Weights of a small transformer language model: MLP 1280 squared ReLU, a variant of Adam for these matrices.
MLP neurons of a small language model. Each row is named by its layer, matrix (down: output weights) and neuron, and shows model dimensions 0-159. Each number is 500 + 50 x the weight over its row's rms, rounded and kept within 0 to 999. Numbers have three digits each.
A block is one neuron, or neurons of one layer that tend to fire together. After each block is what it responds to, as a language model described it from the Wikipedia text at the highest values.

L11.down676:569476416497468528580522541487455510470422497534472544503466496529478514456504482455522509518520480467431559533495537564496517079452523504509520522511590470513487494484530479467429628568479466491543512405462493557540439506497458496550537494536533557491475560587467535529438467452433489518506567564522531472528518506528482451522484515536508536519402557539498450510521508485439421536461464454518490523502458519536713793607459574504514538471490458507504519506489524503495552417442508
L11.down699:435573399517617525513543504521542488509458483521414456483501429517508526501616490529490448507486526512471543435410442538470469418543473479560530487518485541518427469550483469419486536436452485493512489465501557554442573554576455532397597394521469440458631397562487460492538437499450599506415544541409461611461518487524486475526494472601570474461543448526518457488524489417422458462448513398482453500524569439495515432537512475580430442536526444497514463509515559542514522486485586
L11.down738:382554420554437540545482469521457547482510487448416482462395496544552479449451481525545483517575550510566564518549497518481494171481483461580499517450486462551453486515496529455462460528519539458477542594553426420567523472528506441526490440477513563455521478590485471520512503510506528537467594497491519462584472495491474472602568504573429496538475575503475551442507514469539470544502465511570576440532507460490580647526547545499468423423538480523479499490387530511547484460500462
L11.down1037:490510493496443554487542419472514546539470470503492482439456544499503521538502542500488486571437453543512426451606516521448409254466541497531592445602492463545442426551510477535512420470509404521467533500542433481429520476585471540495553473561514485539544475558514455508526509477540525540513492507545527500555499499478531518576423403553560499545543501554592556458508559424505561454454523435486442538519534455479614621527457513508534448509576442536437485488470495519503493432397508
Description: Start of proper names

L6.down7:552549409440529441483527524483478492546561524459490431509536393577469410567449483508507535529506576540521531519493506462487479594551477436522374508511484514611485562471457540537520470483476518423437497502494545501590538494467497517516499465489491456479561543514517539520514542503486575504559530394518623558427565508510534470544494446487494413464514461528527590506541481532488533448590515553418552598533462613458509542474498462535484484505442632470512598407517458508512509539444504
L6.down350:520458475512503461348537403442429454517454444588463462514565456515487558510475485522432489494435539481580519469496451445473513497534503459511510564566548525485503401506431433434530492552536514469581499575458486479436368510538375618437422467510433455535541461574498580573451493571531520457531546528517466476497419520568490355485578465518629460602377515516495405518470454456500469487444523500465450504459418444515510514575510508518571478569510526511452452433515470485554563433474553
L6.down717:478544440525439580535555526420516506492561513470583413560522492497583469511476452540510447535499459440517459554557532391597581514577539543513501494494560502474469564452476528491508498577553588399523546508462517572448415579470525501554534468425482546531495418464459416529449542597432488454553515503480583541596491469520517460504469537523572484463483488602514506513530517460524462487505458497557503537454494428447449571550570579537505570523457566496452507473426593449567530449488471
L6.down1036:500401508512521542459507535528521495480565506472494502466518453513443578580437531519489410474511494564533538521604469451521510536483520533542426509424486462420337531514480462550457556404580483494487451524483488526531501526457555522450524498558477423525602466484532460519527511467586462528434477532466477501487531584464416511523456561638551510467465447416605543414446441592582520487422449438474577491577553518551499516510483516430420571430508588504477418550494546514488546465519494
Description: Table stat cells

L11.down361:541622436469466481379482439569564486523456584568502440533573541561487505491473522529424470492453373480495548472556567478476539448581544529506501507491596457360505400484455486428463541537392490578452398493545468468396457524492418520425565577501535434508460546518474523533439545518450510530525549470571428425556546471456402527524504482424566516554524511495483521532516404553451375572544456540508594423527509513530466514519550522451525580410499511574481490506513497479551476510470522
L11.down472:490480443603489488529678527534521529437472505505432535584503479464508577587517465415460489439443540547470502463486470550512504421472627483556477479516497518430517485519520394517564518499526525544464544505578533555475443479415513513512507537516523578494500583413495484562547580585491559438484440491556519505588524474572424531445571462577474498504474460489565521519528518470564515506498536456521573541486506511523463406469627438551478547458559454487521464476386498396451372529507459
L11.down946:580498475584500591476413576504496530460508503470559522476462458482597495496417408577392598482461456452439528457529502441529510417489406542536540524491625469422512455438384460451519561597550514526427472559494580533564512520476420502513475523443454480576582526473521590495457502487564541569577491527444554456554532515533505473442475536475409510450426491449427458569462530530458470542506549489549572445481527440476446521529531554515517518473463469466513521411444570518453410503469474
L11.down1129:496442514523470422520549549471488544501456584499479520535460483500581488619546508444398470533468514507493538512558499518419480474459519520443538489474498449611561512556554462481488481503512485589443402521516540425492451564437474430514546467497435477510457636418525450548513478461494423469452520594531477444470541382512441361522437465550435458507455516583507525460527504465484473567537535505485480458452412456463607371497466486537534411492528476521581485579566488514452445536556477
Description: Table cell values

L11.down108:459563456434522474531478591465525523487524567458498503540474438406525575444579464460460551494553500427515589504565489525508494824569512509546517498582481492474578493458624503578486526529523502483494515468481410506461559533439442529492485460557553497490480458423494483410505464493514497463518476582466462556414498490464483523446487464492417443501547520436504509424524490409496548535422498459498573550466540482423234803505541460433515468450525462482522512464551533503513520539507483
L11.down719:480563424511493523479544581433471560499484500440483471564433425483533536446562449585514532476557471480497569548514533528451435732457562447505496508450514520539439485469514464483477474573571452420418547510501532584550459495370489523506469461432526491498436484505486528476452522430568506481513441496584490585521482542540442478544530506560543505512466542491420523510486494525643511494488492482525514577556527494495772851409532483552539503461483521520466482463469535521523585514462442
L11.down1120:562546560562545514422508512528545566511518499528543568520486440449556550473555532532540434485537402485493520375535498531522461554528456607546485504482496577514463489469444510445569497514489499414506517584463475515562545468434472524515415534528518486553493552521413409552493442477534406495580479483461421513512436555469550581451551558476478526466596446466513484467458500575512524489468565496466561541533494404461502231459518399482566538563445499517561436571560536540522532477574493
L11.down1182:516568456440563497431522466527484432493459553465510475551522518463545503518536498474537503518514464457527539463498429519524460685532484500464488502475534491564516494502481522574476468534421545523478517504461553543487508514515473532489538409494479425538557555521536504601506537433512532496520471502465476560519592472527515531466499506494504516406492647521454506463471434536550504515446542461512440513511553526547285854440417527470585555433430510548510413497469506543511614490425422
Description: Section and paragraph boundaries

L8.down209:452443468336490442435421454529453591390539474452532523550555492507465360415445521460502525451474506510535514502657538454539453570468421567431512590453603543525539483483481452510451532466566516470589530547518517519389560459565493527553476464508562453485516440537483486520501456487505547452495481539518539521504545555513482483527439509503497466480423433567574481534453454411600460585518506434421558456522550464476331442566536514458521562522572515519457542520503557491593493528453419
Description: Compound hyphens and table cells

L8.down1218:473482498511539505543534528394478345594513502537519578447526569513511533513457507507471568496440515549532447455539505551522456197489447523545485526531465549605439526505573462539509531457491344511466519555481433559504542497499565445441506558521514478423511520530518505442461477613503530570498483551570571518541454489524481567499585469500490494473567558516435545503553456482501514628452445522494587530515462492479395680489497499510454459485540509450486514434500440527453493494495527
Description: Anaphoric definite determiners

L6.down283:526503538459525549410528572442575541584455480477515546582517589416493528525411398474436493574470459456519537483531502424539506381464460537436518609557466370603604481490542428507405539399468516528530512496602500593415461478544414478555459507525531525475541464546497486484433482508490366425482574531619481526504383577562544471478484413505535429477472483450502483517473511485590462489549501455416501549513484481486490585548500517540496446567551587430540451579439489580491493406547499
L6.down487:381452615510473467511481419486440533454473507548492549425450498563542437621539553458458459541494450565554495501531516461507469276427470487520566555406544523478521502610505503473418517473559545616501517572500504499513565523529467555494487489482527518514548509549401520504529420601513438501577424472555467513514401521524497536489559504492554539579526471530517478486537625511476521573487483503543473442452486505544698471497339522586494456521394463532523493464556492438517439526415499
L6.down1205:409497426474540595490386564601499481555493490521524437523480515457536448573499451489431501508457473528491526517468486456477544457548409514506418564500518505536484434570422439514559541476492460516505587529485471484395529476545511503450449513417445552484557459500438515467534478459602579511492486463497490534537587543416551507458513474490450470539590450412514501506531548417561517598544465537465532441442500465519484560573550581460466460563425406447509462471546521468576510535462545
L6.down1263:526467529460475528571547449483496470554477543484561558456570491551459455592485497522477514549470512505504534448465545520476485286447474561493509557501548606465455484455451459463513511480608571507496426524486473521497485478624445422451463562492461625485523446538478531536511449583498461504581546456494461448583464574440463555487462537434484406451506441435557487528451518467589540517535430488568528549431535498531670415529473608488437438510513559478473514536489370479526433404504491
Description: Determiner after time prepositions

L8.down1049:431460450521503574555485387467472435505410487529425539561518492515500367482508457536517510497421487419573493460617552543431489359454492510497491496524469464533445537445470504550568470591537541608527552520494479615461504517505468471578518502527359428473533520570511593492490531530520434416511597456550460482598484427568504488545483542537474583468503527523481512402481471482575364481482448495495551444533516588499520588520461512476543530554446526456539495421502436586572480488502534
Description: Article "the" after prepositions

L6.down590:516499580528494423618569485470506483571436515434465563414549430513448496482520502504467475482491456494482563502484613520479616550404552443496502578540459506539454482557526567536448443504599577409476500461508559534540466525463528545522525532599536551443496484568469509541398464561422584515562452499591602499504509581458568469519484508475485469441487534531462583439588597451500565455556503396568500446512545428449509481439432566468585542443472434511472577477580508451464540493549532
L6.down838:472429459524517464530441390536523481401538532428511523497475531495511527494509504528452413503516426504459456509529430373521552507483538582404480595468455510616480477510464541461581399454437456442507463524553440462527536472525509471525475517497555515547488488499497513499402491492469539576436521406484481573438487513528501529450435449569490462533499516558566545488646543619497561519555524560467567530518563518407460465506516480539498519538513495462510369492479449486497413548486508
L6.down864:522498536512506511500482427492586541471525504455559440547537549557437518552512518575517531474508467555429592524541491595488477424454540441415493547546515524581522417386524518530515461429502539465481429510500485445525549480410464582526524458457521583493379523505524503438512574546462580495517487464458543492523545512537438553622554578451543491495519553505452579533539486581444483482451434415566525596380473498506566553476514487486506428506534477567516502515504499497529424523388419
L6.down900:505506380456452497443451531614449504485504565547554448496527445567525402503549523486580422471502495536445393431564500471442557439485604567470497527489487522414442381512603482532483458493462554413464502497453522457534510473536500452570555512504448522511414535548488464459449514557500468542364555452465508518485465429515558483460518452524452511531499440543369476579487529552506480566484525629471532577553423500484520564542373423435521579474474555551519489466519490454464474534504558
Description: Table header separators

L11.down542:575509451465487527454532471463430496552491589539471424533573471559473485527489442433428439552496517469430408459489477514558468265469489478497523512550524557497472541467555535433588444463499447560411493518547477574512509557431422417529453479482589516492475572508490493515511552473465510575540466516610532503426491560495493548497535495548481467425397522506464554494502437519527456640502402508498473451576490515480462646510520526495497510558483519543487490517551518571427507531487468
L11.down566:521535477420462435451474526465474502540538578498477569492561535548408516527528504446531474447423579561468371511528472459482458366473503508440483469435501423436489643540469478523519454486489515535370451451467522540517572440480541547529543555440519604369494502508541529520459519459456460553530445511485575495453446554447534441462487552536521538538539498465578400530504549505480484423534576575513491435498515585519422576435530634522530508545416469455433500449371540473482524521527433
L11.down846:598422524478511429414505568491496544510504455535456516515621485538415511460547511565558507498519408449515517478592467457554487270466526411553472512483539416491518541445525517419532503566589472479543427490535463392549496486510459539511459565497498416409502485525449577515459396453447562537447478440505491491515526449454576475434626449522517536527522478556547514562558504462571460456433526526427511523500554475491411588419479524450534468486472479633453546568415517436481470430523563
L11.down1127:489440541414449506495483497493465399549521484542491469447507548541543471498523433487515470506482508536500477517509424532551504119432516455510530581479380452475505458535495414475561554499482554484510491499564563446465460456599500432465501463495560551524473480548544502561519536573569563486489493418571575520432439465479404456413476485498339486466456475562501487418464498508455493493555470595464461548445488611569367505475501444451502435486540547493547542469513493562435435553501563
Description: Indefinite article "a"

L8.down1067:661568477478580388619448529487497528510520475532512461445426460483459522459519547485576516521513466490476467454488534465433497527478509423476573541468507451519531541579498527566404519528485539517499503571473469454513502513472496572468479457538498529505467441505468558488500447529398578460563560460438561409480524630519509429498460540443576460439520578473477495456557440493584509456440560472488474489454536458424499501488545528533539523563543472480386463477448571480495471533534519
Description: Templated tables and stat prose

L8.down545:445483449515427548434497536556549484467521457504505565427531456561485531439490458447458520534458578460612498589512492560575539409322520467513493410474460472434461470529412472556493468479480602488519542522494529450507450396465539502457563514500568470519538448481568463427447428501525484548508548596508549564468527559592578455525558598535455521462435457546493479459534544592482490572472464534537557363456499455491438488509558504462508569451523438483475458493485529535508490576466508
Description: Wiki structure punctuation

L11.down478:541483551516413487532444322484505536498442501491416600451426510471530564476604561500482517588481460482534548507587555509600460544473583450540502430502542538483487487457518492470440483543491479503473506528458531482510506424553549536461480501473478445524560381408555531517484510503538527521518504500466444514491470536472520527492538470470462533598473502497485564556506513512578520428445469410511467491538501478520730445503548480526512474410440499499496554481521403501546510530461465
L11.down675:380490513523455494430501481494519593490484562480513450525497530573498575479492493516454466427545471452463565435532403514525509542504553499518511514413494455530466597496505495508498533550489511486490440525481483575533504430460540470502575594515526455517477478501522493505477495584522564429417531557471540459554488423517514458467533514569465544387557539495529595545550465530464455482434502452540503432494495511587751687524426565457484501544529508428507529515522542494413461566469514
L11.down926:515509497556453502551454458491478543531565457442443413565530492442474460501493567450400570535426532463458505431483517449466453415515599481474393381496450531478517483484520572468584444442554512493499645639504457525497505508464526506530521436469500557515408547430437475432578493422570489424429533553515406542434538538540610548490457442459439533484617432500427421522480490522503560514480395475503562560502548511544420472563481460458471521567605561520446478471531550451501516521457425
L11.down1167:517521439467460503513482460527455525465497598530620444469468443504419417486567485528511520633432377391529465465460539547517459619460510570379595462509510531517508449566515535535535428572468444400471495426433500546508565455504537522577517501441475449511410507530532398480511509496498576532526461477449458470466505484504513454520456448546480513504499577502508409400528554455525434545486518524500426488433529518612449385600492475581428541452584598493483576515555571538605457508461525
Description: Table row starts

L6.down891:488439573563428450484442524454489504447489464498534465472495432566492455461517487510546476517502456495524513469524497516497458438460487525492544443533516471431581562536503477512513486422536559507436505516512483475502474495534459409559498519562559543452532466508543523543438446569534453498449569478557491462556484500459570467506427541488445470550510422438487558509517497529430482551521567532562484418443494462605847379562520553472539462498450501546504529545492512473514445431432521
L6.down929:502375431527535461454444405500470442523541441503534455482413569509593523493446478430499426472446555467483482418592478587487525508521490477519551450475495448487490550543549493461528464519441451553553560482496499459472402477472428524488482512446546436535521487424534469512561531558536385583474506481533507467500580451554473515391525524510436316484486424526477408517461460453497519578558514619537441473497518520420530438463465560543513488447485463518511458560556530512504509504457537
L6.down1111:510601448572489519579401511462384522492513599470407546517527507428505538498401532469499411492465461552535485511517507578524569457482508459532425454429522442493434512520455570419416438410438446486473442495473380442474567498495608489529631495405516509449506476504486529457530557490526494522473506471585469600491498537466469482535477486517549490518523441417465550468541559520531406505411503537450435434629492484554459611479458521529452497487586528538544602490524493513465485465486516
L6.down1223:523381532488496465470460461547449508511511566492485486514502540571508472532495525455459474506502447529507460384577527497500454249440432526465510477553461520499548482502460525468423457490479491494503523518513448487478392507561520457457520521482466506457494486538520422481460464501492530510458538503457474495518468558475510565494433472443507543565484420474489493523478519540510490525483513560460485457470463446513973369543537452491454470501490471494551469554440444468471436475468573
Description: Structural boundary tokens